{"n_layer": 9, "d_model": 448, "n_head": 7, "n_kv_head": 1, "head_dim": 64, "d_mlp": 1792, "vocab_size": 32000, "activation": "swiglu", "norm": "rmsnorm", "norm_place": "pre", "norm_eps": 1e-06, "positions": "rope", "rope_base": 10000.0, "rope_fraction": 0.75, "qk_norm": false, "attn_scale": 0.125, "bias": "none", "tie_embeddings": false, "parallel_block": false, "init": "uniform", "init_std_qkv": 0.0296, "init_std_o": 0.0296, "init_std_up": 0.0296, "init_std_down": 0.0, "optimizer": "adamw", "lr": 0.000827, "beta1": 0.9, "beta2": 0.99, "weight_decay": 0.23, "lr_head": 0.00473, "warmup_steps": 279, "schedule": "wsd", "decay_fraction": 1.0, "decay_shape": "linear", "final_lr_fraction": 0.1, "batch_tokens": [65536, 131072, 196608], "seq_len": 2048, "doc_mask": false, "train_tokens": 490900000, "steps": 4118, "dataset": "wikipedia_en"}
MLP neurons of a small language model. Each row is named by its layer, matrix (gate and up: input weights) and neuron, and shows model dimensions 0-127. Each number is 128 + 24 x the weight over its row's rms, rounded and kept within 0 to 255. Numbers have three digits each. A neuron's up and down rows have the sign that makes its largest values positive.
After each neuron's rows, "fires after" lists the tokens most often just before its 100 highest values on Wikipedia text that the model never trained on; "fires in" lists the words (lower case) most often at its 100 highest values on Wikipedia text that the model never trained on. A number after a token or word is its count.

L3.gate1266:098126087133088082120120124086134124135123154122111116098124130120123122137103114117117139150116105154108159057175107134137125102159110137114143097129106117099141151125156125132134130165112106139157136197162146156117121133112110091147144118157131139160147123067114155138134114149080125123145104151094152109167099140104119119140134132096133092129128196077131110135137144120135135109132
L3.up1266:154144094150124156148119177117143122096135154156119146129126170107129148092115180138091150099105164116158169165135155145091127137140176160153135141131146074119123107135112135106127162140122159171127133103080091086133123126112102124146121152081109105127094090180144085143131112112120149129120109103108145064112131128118089169141115089130121085081141119153125113140147144102142100148124
fires after: " in" 29, "In" 12, " from" 9, " In" 7, " on" 4, " until" 4
fires in: "october" 16, "september" 12, "november" 11, "april" 7, "february" 6, "december" 5

L3.gate1028:099115147105144071149099098140111136140095130153153099136114104133124140127101105124129109128112115101161164124157148137124127124121146108133151130100147075146131128163105092127116088128128138156103139119087118151132129107167108167141117144158120097088144075145084113149098131121144121124086090152127137109152103113147122112120151160172125119108154179107130157121127187082096150157124
L3.up1028:162147116077110134131142144132111155083113111092136108169132142146114140139127085111088066095075116099131142123120119139153093120151131148145108101118081097105116183127094113100106175184149172151135116143157163143121101121135087154127103123111120165130160109127082076150116141104142152082100139133112144135148141140139137100104100145102115136091090119126118120122173106151103097159134
fires after: "," 61
fires in: "and" 95

L2.gate1172:111130152100101133118082105103115139142068156108136144114087138116154120101097122140095091143123088118145166142135121163121084077121120096153179119141128108170149121117131098160132132102123154136120109088083094125149164182103116126159142153165107100116137083188140126121123124138104156123084148151136106128117136163141148119106132152138124087157160123130113127121101100080125107154123
L2.up1172:139128150086121103101119116112143113129088137105121095141108103088145111123188084147128125160094104152114097127130123136144134104134127090111136102166126146152140119099162155179117092181101129160116133117134084127112138129111139134155145102177115120117148156151152133152121106132091114124152150126149146170145123148123160122106136097146144138148156185140154138170101116140091146109152
fires after: "," 18, " In" 16, "In" 12, " January" 8, " |" 6
fires in: "2014" 24, "1989" 12, "1987" 10, "2006" 6

L2.gate1463:144108101154096097143142164085143120128090147103084117145134132103100100127121104120146134125113105185140115105114088124117166098189109118091105106137109119137140128136151132165130145219147152136143132138132166092185133123165101145121105131122153172108168090125108121146097080135120176075164118114183174102150158114151114150131158176097104133099129134119122115125160126140142125133128
L2.up1463:116119112156106072143134117097157138125105137142142150119125117119126075150122112127162089077099124086167119113148090101153140127122111138079145103127153108137127129131101140125157113146154135141127145158095120108109109117146114133137135111118146120118131095105130092134155066107157094135115138126117113121157108121144140128170133162114091131102129149103129153150148116106177126110095
fires after: "." 24, "\n" 24, "|" 18, " |" 7, "-" 6
fires in: "during" 11, "date" 10, "as" 9, "year" 8, "years" 6, "season" 6

L3.gate1121:132143115148122176122146098097125136126079155109145164159108117091100114112147118110117132131116098160176102099148138121141128141093156098158095131103136149107096160131139130151121088120162125129151102160128159150165160128153124117151084090126137172103172114101155122128143115135142149099158091141156134109118131112131159143158174150116119080128104144123162099147112142132109149138102
L3.up1121:108136151124098117096135151164133116124129153150132136137140155142108096135140103090121119148149146117085122115152135149112153114093100101152187163155128120162121121114097095121114115110142133094156093123081151174109122123165127143160166125162150115102121155105139119123160144072152111160129114073099119100111114073107117132166109167168125124161143132146120194116131167125128146131134
fires after: "\n" 44, " Not" 6, " \"" 4, "." 4
fires in: "on" 30, "as" 11, "out" 8, "assessed" 6, "for" 5

L3.gate469:100096113134124134092099134108112141125096168136149099097113112134133099122132121121129135082164139121118159094142110093130090117143125147099119089144187129125128131147116105113144132091108138047124111149137124134142131108131136150168098120101102159132168120142133114103165116102132117110167108109070126150139143123143120099162162124149101130158121082179134156070129094114116145094112
L3.up469:111106151105123126118111154159163162094120134150127149133091106157111137123119151120106106103139125084120132154160123138081116101171152120127137117129148100099054125158149101126139119093151122113129095125144113138161163134100115108155109142136151132119131167124111109117156129136090083102147153118128107122122112156140147092152156148146137094129162127172121110123135175148088175126167
fires after: "." 29, "\n" 29, " Once" 5
fires in: "on" 39, "upon" 16, "without" 9, "for" 6, "after" 6

L2.gate1627:157170107122144128134137133128141154080140121128090159161110102099128123142092135138118168129098097136146100122103156163117133113172153139107090123110112138142105106149151138094127097120117159134156093100136144119184102126166130130115106109100144136128152098131108087129103119078097126130142136111153092067179126164086120151124106147051140085120152089151176137078165155126125110104119
L2.up1627:129167116166182158100149124164124097116101136147146147095139107149117110133152133091097108119144133117154125142131117146116139164140188142152169121135103130148131118149103128148134111110141161160117146130129129075152087101143176128181131095128134141111111121122094107157108115113090135084158145102123124101136194172122109088139115143123166093137120104127136154126117137147120114093113
fires after: "\n" 49, "." 42
fires in: "in" 67, "during" 14, "on" 11

L2.gate814:174109156154103076089080120093129167108111129123095119168097163144093132117146132148140141094159113139098153134132120153153097186156174108166122118166163167146160098178149165105100187155083138113157119146112178130102088105144122118110125093130086133129152069140118147098138156114143148090129143134140140170103073098158125102159139118135132147134123132155101107113139121170098150136141
L2.up814:089145170159109095140078083103099153133100133073118093162097124130144096136129122127128125138096139109098080083105154147137122087116123118148116172125138140107110156119101078098133111143152117119122155126098150105154116094111132176122085087080120119106145116096118143151151097109121127104151141137127131115165126161129126094133130145109124129103148103136124131125118091126096142113174
fires after: "." 60, "\n" 7, ")." 5
fires in: "it" 62, "this" 10, "that" 8, "they" 4

L3.gate1138:106113091160150124152115115098142150123161142128103076107094136139075120122165094116121106130105150129124124159085131074156142087137131148104116099130102163100120152092169128115172127184131141160100153112148082150119150150131128100159137107128109125136145099146163110094136071152094102148147170142083124131128171102159122135135109082123131092122180120103155079096125149138108092159114
L3.up1138:104135114101132157089115116112157108103146159132114129128132082093145140121136118129127106142148127082113175133123110148112126105105132122105122130081122106109129111087122088106133097126108132073144075133086109124124147164093078114125144157134130117130097130130154124118133133090161109085151135126162146121146078152163097143121126115110122113142095127125102114183093148140137169112134
fires after: " in" 24, " In" 12, " on" 11, "In" 8, "On" 8, " 20" 4
fires in: "december" 16, "april" 12, "february" 12, "october" 11, "may" 9

L2.gate1366:147108135146121119114089162148094136139139157133137142129108129090137108146158111143073100147109136127150122113150088146112113103131146146154168114154178128111145157139133098156122116158153145138161109126135179137091105151145073131116131080112115140116164128145107125148139092094138161174147113150110153120135109096173096097125124087092168118109135154118140062117131146084119164145136
L2.up1366:142126171144120126136078152174136152132149139128150145136141145106106111122140103118109115189119139142117078123136075141087108133140186146158146111144160109120136106145132099140118117183119138143118095121084175134105106135128092119121161102145125148114172120182114127140128077104163143160138130114093145136105079077130103116131137105077121117127102160115098111102105135111118147166147
fires after: "," 41, "." 24, "\n" 13, " " 4
fires in: "but" 32, "although" 21, "however" 20, "while" 13, "though" 8, "because" 4

L2.gate371:152101134137149116128121153132127127103077099062131112166140159131116144109127127147117147106135126145133171156136128145094120169135137134089099115140108139148108097128105091152101113112137147101120124124152146133132112177131090135152124094096133128111113129139153139144138146081140134083141160110165111107111165103116116122135104160064154094147112099122145133125128139143130143126121
L2.up371:110175090172111140150116138157170146123136099107140091082111126166111123107123132093180128138159134122125081163160117151122121177124139147139125148114094130151126129162136137092125112105124126100169133107097172135113174108122185104113135150136135116110076134118158090158097117107150148128107123164132164159174146111128131120129150120119153164106106109148132154142135146155115122125119
fires after: "|" 92
fires in: "4" 31, "6" 21, "7" 9, "9" 7, "8" 7, "12" 5

L3.gate352:109167122113119144106075121123117121125094122155090133177135095173117174121086103146130111139138127149136145132172134178139120107155141096142106135111122138117125128101115123099146154114139153151139144144108123148136074118169117102145125133130133115105166118134097177091123159125123139172153167136082140150137159143105143132173166129102134144115153122115174115141114112108131137109123
L3.up352:121157156101197145087100108113125102098097133138105168129139113124105135110109161102147117135120150099146162176180136109145121152096112140126093108121122134140130132078135136081100183115130124105122114119125078115100140145154099145126088164111139105092129148176117148114148107143131136187131159161141163118119130141159085128173152124123091122105122153104141127154109113066124159161091
fires after: "," 21, " the" 20, " of" 10, " in" 5, "." 4
fires in: "new" 44, "roman" 11, "civil" 9, "great" 7, "human" 5, "soviet" 5

L2.gate561:119159123180135099107088096081070133122083147100142144090131129112179089146128106101084151161088127114151186112135127133113141128132152112131104118196080122107150136133115133114175135105111167150103122102152063101144146151147145138110142056096086118144116143116106098124146091055082155075156149144161138148157113175120131124118111155121132143113123100136168138092132105152113139136096
L2.up561:121092107163163099129092095086105149100068134132113117137167157082140153128097102104094129149093166130159148086109150077128176127153130121137101100135144153114131104140105109100099117114123146157114122128130101097157124115129156130150143098142123121132143103156124067122125110117090146126162155137123102120118121147134141126142117105127100159113166108155138141118158108151139102133150
fires after: "\n" 53, " the" 14, "==" 11, "-" 4
fires in: "in" 41, "authority" 12, "same" 10, "he" 4

L3.gate1017:159112076149129126132151092109152129109148131144089087126126112128135123113106107121139114101100100134105146133123100170171127120108161092112115161084120114169151173126130149180202119131129136106136147163134114172109138115123132124164119104141158146102132126120097105178126099091103141122151116101167165143128103162078095104110123120123107138108107139127119080107139098139149116106108
L3.up1017:151098105079108113130115128168177130106152121116110155073157075137119152148147139126157140106180100118104121153169113137136118114147123119137114140100116122091106128096091150127136108143152160109122105171122165151086117113127080114119128150107174138137150136141151164143120083124138133084123136108127142149149074165112150108088172108106054082142126129124082085129128153151113141108133
fires after: " in" 26, "In" 16, " In" 11
fires in: "march" 19, "2015" 10, "2016" 8, "2017" 7, "2014" 6, "1993" 5

L2.gate669:172135158136147166129144125140139154141124155137165140136087114144164145129121082147160097157137109140120154111115124132152132142105137137106119168107167116150131106174138118124150129140090138123110132126130152174104085111122157140159136109140128111156118150132111131142073116127131107166077139129106162117119161145148143143150116138122163133107130142125162165120107125083148151154112
L2.up669:172094136153130160143174104164093102150127127090163141127132113160151098104160123135158135098150156143156105153148115147145159129125123155136113107137145136104128119159121148105127116154120121147126121152100122147110130076119171105111146125128152116130109127116132121124136139139127105143113104107154129151109182130103135109136102140155156174087132138132115169134152115146136154142114
fires after: " |" 71, " 0;" 4
fires in: "38" 14, "34" 11, "32" 10, "35" 7, "58" 7, "42" 5

L3.gate1517:161102111120156096089077086140107109167124121147127148155114126118129159143103116117118125160097084168146093132116142109130158084113134128064119130149152134153094123155125135119156134163101135166119130141162129160137104152112122152117171164150112123122154115159154104116107112103163106110112114151158099129140122125113125136129157156089131157142118113097138096154118145131141126156153
L3.up1517:106123147120111175120097113134157174181163110107103146171119132146117135140111162114085117121126097151152113124146092127103087128131119140095136160134091130127130119127128139121101083153126174136102143129085145089121116159092129155129125095098113102146133129161093121127136112134119123139175122156135106124100111153103109095113123121135132151158103129154103121111178137129144168150137
fires after: "\n" 28, "." 20, " " 14
fires in: "following" 27, "this" 12, "although" 11, "how" 10, "that" 9, "while" 8

L2.gate1050:150123163112139133136144121099148135146128167139114139173112120105136108106121095136124137083098077146111100090107121121122145116136135097114131154146135174090135103120144111088179105147130140123132147138106167132116084118109089145120154141107113143122122090144119098137180124166135154133147091128077134106084163143133168158171136164141134142096123107106140085166121127076132097095096
L2.up1050:113157164098166171172153088110124122136102131104142136114136090135175108137153113128107176086104099116136127105127086141118151104116126083090092119080150123132137153137122126153146101128149156163098116165108177107131111165110106132176113111123105112095129125091143120140147115152103149171130101112136117130123131129087131127128149166118157188086109130071168092106150116101138077093110
fires after: "," 23, " the" 23, " |" 8, " of" 7, " Southern" 6, " in" 5
fires in: "wisconsin" 24, "texas" 19, "michigan" 11, "illinois" 8, "minnesota" 6, "connecticut" 6

L2.gate1609:117120094127124090092124142119122145111088122126088057149101123124115121089161126129118126146128100135117156073092107124127108178171142090105115126126111163137134097186168094160118141140104158120130131109177172133116144140159137123171049096106151118125156083113123141160125104084129095106133102158119094160120167112143133120109113146079151147140090107108157102120116125157135155112104
L2.up1609:122129095092174093110145163121122097156089112119120074178147169156128106097124138116095152113127123108137121133131149106142094187127110155119102131098124100122121116109133117135067126104112104152127149126112132144121136147142104113161134170100141116109152106073143113103131141120129164149145112147124122158135196170165108109153151165137123155139142110089112123118133149123137156127164
fires after: "|" 71, " Total" 6
fires in: "6" 14, "5" 12, "party" 7, "7" 6, "votes" 6, "4" 6

L2.gate387:113112126116118132124099147113101123173067115090113144141108180172113153120131175089172127117115128130142133107072134144107116128181112105126121091092080124126119079146158119098086152156101122100091171117157128117163169148156090163190094150133110114142163138114118145127152110087163123117141089126148095141139096127142142132144182171114144143136148134126130119117138119123203134159118
L2.up387:108096114137142165101122181125135118102054119134164132165121177119140152102098187114175148088123162125137142130057147131139157092086146114148101105069108097108129137095137125124092146079094129123128165087144087106120169141134094143137078112109113118131104130162126124097171109115156118139127114148111152146106112131124115110133138119108112101105180150092105146113071162108157119125103
fires after: "|" 70, " Gold" 9, " Silver" 5
fires in: "4" 23, "6" 21, "medal" 17, "5" 10